Weights of a small transformer language model.
Training: a variant of Muon for these matrices, 5568 steps.
MLP neurons of a small language model. Each row is named by its layer, matrix (down: output weights) and neuron, and shows model dimensions 128-383. Each number is 500 + 50 x the weight over its row's rms, rounded and kept within 0 to 999. Numbers have three digits each.
After each neuron's rows, "raises" lists the tokens whose logits its output raises most directly, leaving later layers aside.

L4.down1232:571566421544497469534587575563530469465535506525496578493544496403531581449475440489515566504617499474443525473465562476412486563481442436490528466536446474470461561506487517529428466501498396580476558508443498536524395502496482454457541485549489385493429508510515527479559524566397502392473504547552531499474559505579517518507555507532482445493423590502581534632437533512428514501492533482534435537459440534461491533584583479603497415519471558547482414397555481532474467573555531414560484493496527494459510461473524341558579461580560505505504424409433507524593407487484474464584415482433576446524471565511530495506570546479362481529413471527463456540616588507488504478524435577464408502549484545532490528353493533526514586527571436471480452504569566527549497519474525
raises: "ability", "ment", "ments", "ions", "ors"

L4.down961:455457521555529551546538443523493562519522596463539535534408454537519436489485551441491522497493495523531512424541476543561391569505556480552468609522521489447549524440471471406560524495549479558541512580457580625526452497508563469521494496465458558488561481665497514486504522447527533557464473549522550467562424549493506470422531505460457529516547526571563494518504561529462474421514436619501382359543489608538503425398545539524582520426595529567485501468547528509458485585527476569509495512415529440529505486448474534527518553481447419491507508568509472464541491408558537453449457485470474643490533420406450495495483551399571433529482480515570469494553481398480509533492534478404505601537534565538474490492514531517409452468408551516476509514476551513463421511500590
raises: "189", "188", "190", "193", "191"

L4.down547:407578486465521427534491445499509516555527565522501558553438575554552493694482476538498468432462470476526488433540465530515409479415457446418448489489463510452460483549443494469536526453493597477508512539431522576536591554458510487485513545436584518453458540466521508530429485548458535423518461461519481517497523543439490459495486547565501469535474439338462512398419540581499491474496570579542484454496427535438467471523469567508535455520506393418426521544457526539505490463467474596572542401496523461559477547541507523508524539511484443522434605488501441521528520521523493497500422474494485519454553436554476414469451491624466456454537526492460519559493558537505427613432500543459558492635457504502565478567446549457455445518538555460414459460402516487448559439578469
raises: " her", " a", " another", " his", "the"

L4.down28:541515540424504493504438573486522532542498602511543571471448559510465474439469508411456522460531555534486550577526445520454425450519519420612568401480430436532466494545609489485392523525450541494539565545406509447530485461504526468532527501573541541511545463445548523613527489539415476538485467582554471507527461468468589430544499431519443458420431524528494506392495503464499618416485470491450467483426490511414521538474468394508464550476545508443553566470532494479490386560516393461411603575554420564500518461543494500492475467535549490534476591441494530563502481501502411489564706590556519468378554434521507493466532499553527496559472450525516523499579446554446475489404482490492484493493440493553476503479531490463472529467617474495549472482551465445420438587502496
raises: " June", " November", " January", " February", " December"

L4.down148:460533540531481465550550561447546473603473561544510423397573542469427467491566543595534568387601496447527577475455542528456546502490477479462432566600549404471535551387481562536484446444573516488621567419414492557447551526507526493472485593456516422552544437498528523540574508499517469606460467513502484514477557528489503514436464598421446491503549481446557584437473514503546475458570481492434414499467507491446524461552635483493544493425499500510534472422400492568493445572455458530486508503488465421496547494475582461564468566531561531504427430485518502590507480560442549444558454497449560523516501485535457560430452575546464402459575576449532530517445469539526562548463506503478554508559453508467578495576545471467459506579492464515453510493458403493540446522503472
raises: " one", " an", " another", " her", " a"

L4.down804:491466469540522537539536586441533533557404487451449559473486546481535507435420488514577439441521487572540544556562534547530471435437477521571593370481543375560541499528499485526373486615447524572535517509566458491504618454517505411463497476592494560445561478505468417514482485501456491493513597509507494524493492512453519569565487571469530552531477524596486508458518556460524478525568493463515578407472441405568492566520482466538586387465428425557502544498472543441479581589564524432543495547576469489503463502412538520407486556569474476486509550444405523533535468463492492534547443547486508500516559478550444519434466470529625520506557474487566405548530520452378530533459467510585476539488580478397580540455463534563437540524515588494544439434523506534471446547565487
raises: " This", " Also", " There", " He", " The"

L4.down1190:506565526507493524460494512547520505480420574464593620475481508477504499513485530473520396470499493550535505502529431588546486504507526481512557538503464538510516537506504526462529514496380418548527592518430465509466481588440580529495467501499509542493463383555572485474467489370484555547479524540554554468536499410559518574548465445533420522517522541489475464481433543567541542498513482558392538524546454535432454571518485467540453522432528522493559517414445461482480474522585422531460440563426389462474469448569578489472430524601435454538462506439512473535484367487529438501461611472494475509509466461480516540485424451475543530512461445515552387532549507502466442493464365468577437622566519507492546504451493414478495476525555470488463471442587544527439457431418486
raises: " ", " November", " September", " October", " January"

L4.down1214:479520574410478484524545515483377549557488462500443546494439466524501440477559520512543557504466457477445494533520471537577484602458469435504536443502563529454517513595439518584539486474502426454534519507517511558575534613425466474507504523501558545370459456536595532518518446536469522544472605494546440519562519515535459433538547510588490564465514539594423493436418464454516383522597511451430540511510469539533474558542451514504557527562582479450531466412448529445473479554492480494556489534584494565534478495478510429513390545517538496439486516540419391528501526547420465507436431523472473543476556526533525555509470459488549483579509471419465397473459513529601549579499461466566462615487468522407492461504462510585461534487552493525428519447488565471410518467554592
raises: " There", " He", " They", " On", " Three"

L4.down829:475517502501487436435503426487507393538586441437488511454514440504510509518529478491544540480412527534515450473445439504539493401413481541482575641579571455501531498545364526634468539476545499526446522443405448533497520587565533554563552614520620489521455452536569509578449478485422476559484595415522516566533476511521449539509465485486496544470534576484514513441455503404378538560561513454483424485469468499486386485529459479471488493556605539496459444543501532458533473527503506505565468445483527514480468536563470416437506446467420497497490518529502484488432482394542476496514510526513492542597551511410474517465465497498513540440474581491502423559513446545463458508539425487493494514525431575417549526483433484564470473565448497436507529515503454551446528476501639
raises: " she", " he", " it", " they", " there"

L4.down1167:514478481545478476458492541499519462524469508535528530551551411548541465532487510496566534479381460542464457514447561419485538514427477560505519443510389558485518478522552567504492453454547492464493514477501495535433413423632447519541502528504603423496506380545541475429487507499541481426537556463611545461541514427503414492448512535553427440500389478592480528424436492530420475563415452529458489602447424483492529476530521521519478494526531644467549571532422455476513477517514538418598542533499464438453388518528612502545510470472564539590465484528482506541568404454507513480506514467451535470559530526472474435523484539448444528412519568574539493470478486424584422495540482578435367611468588509568429467557517583491491578528477536478453512493424525548516675516527475
raises: "ns", "ment", "ments", "es", "ers"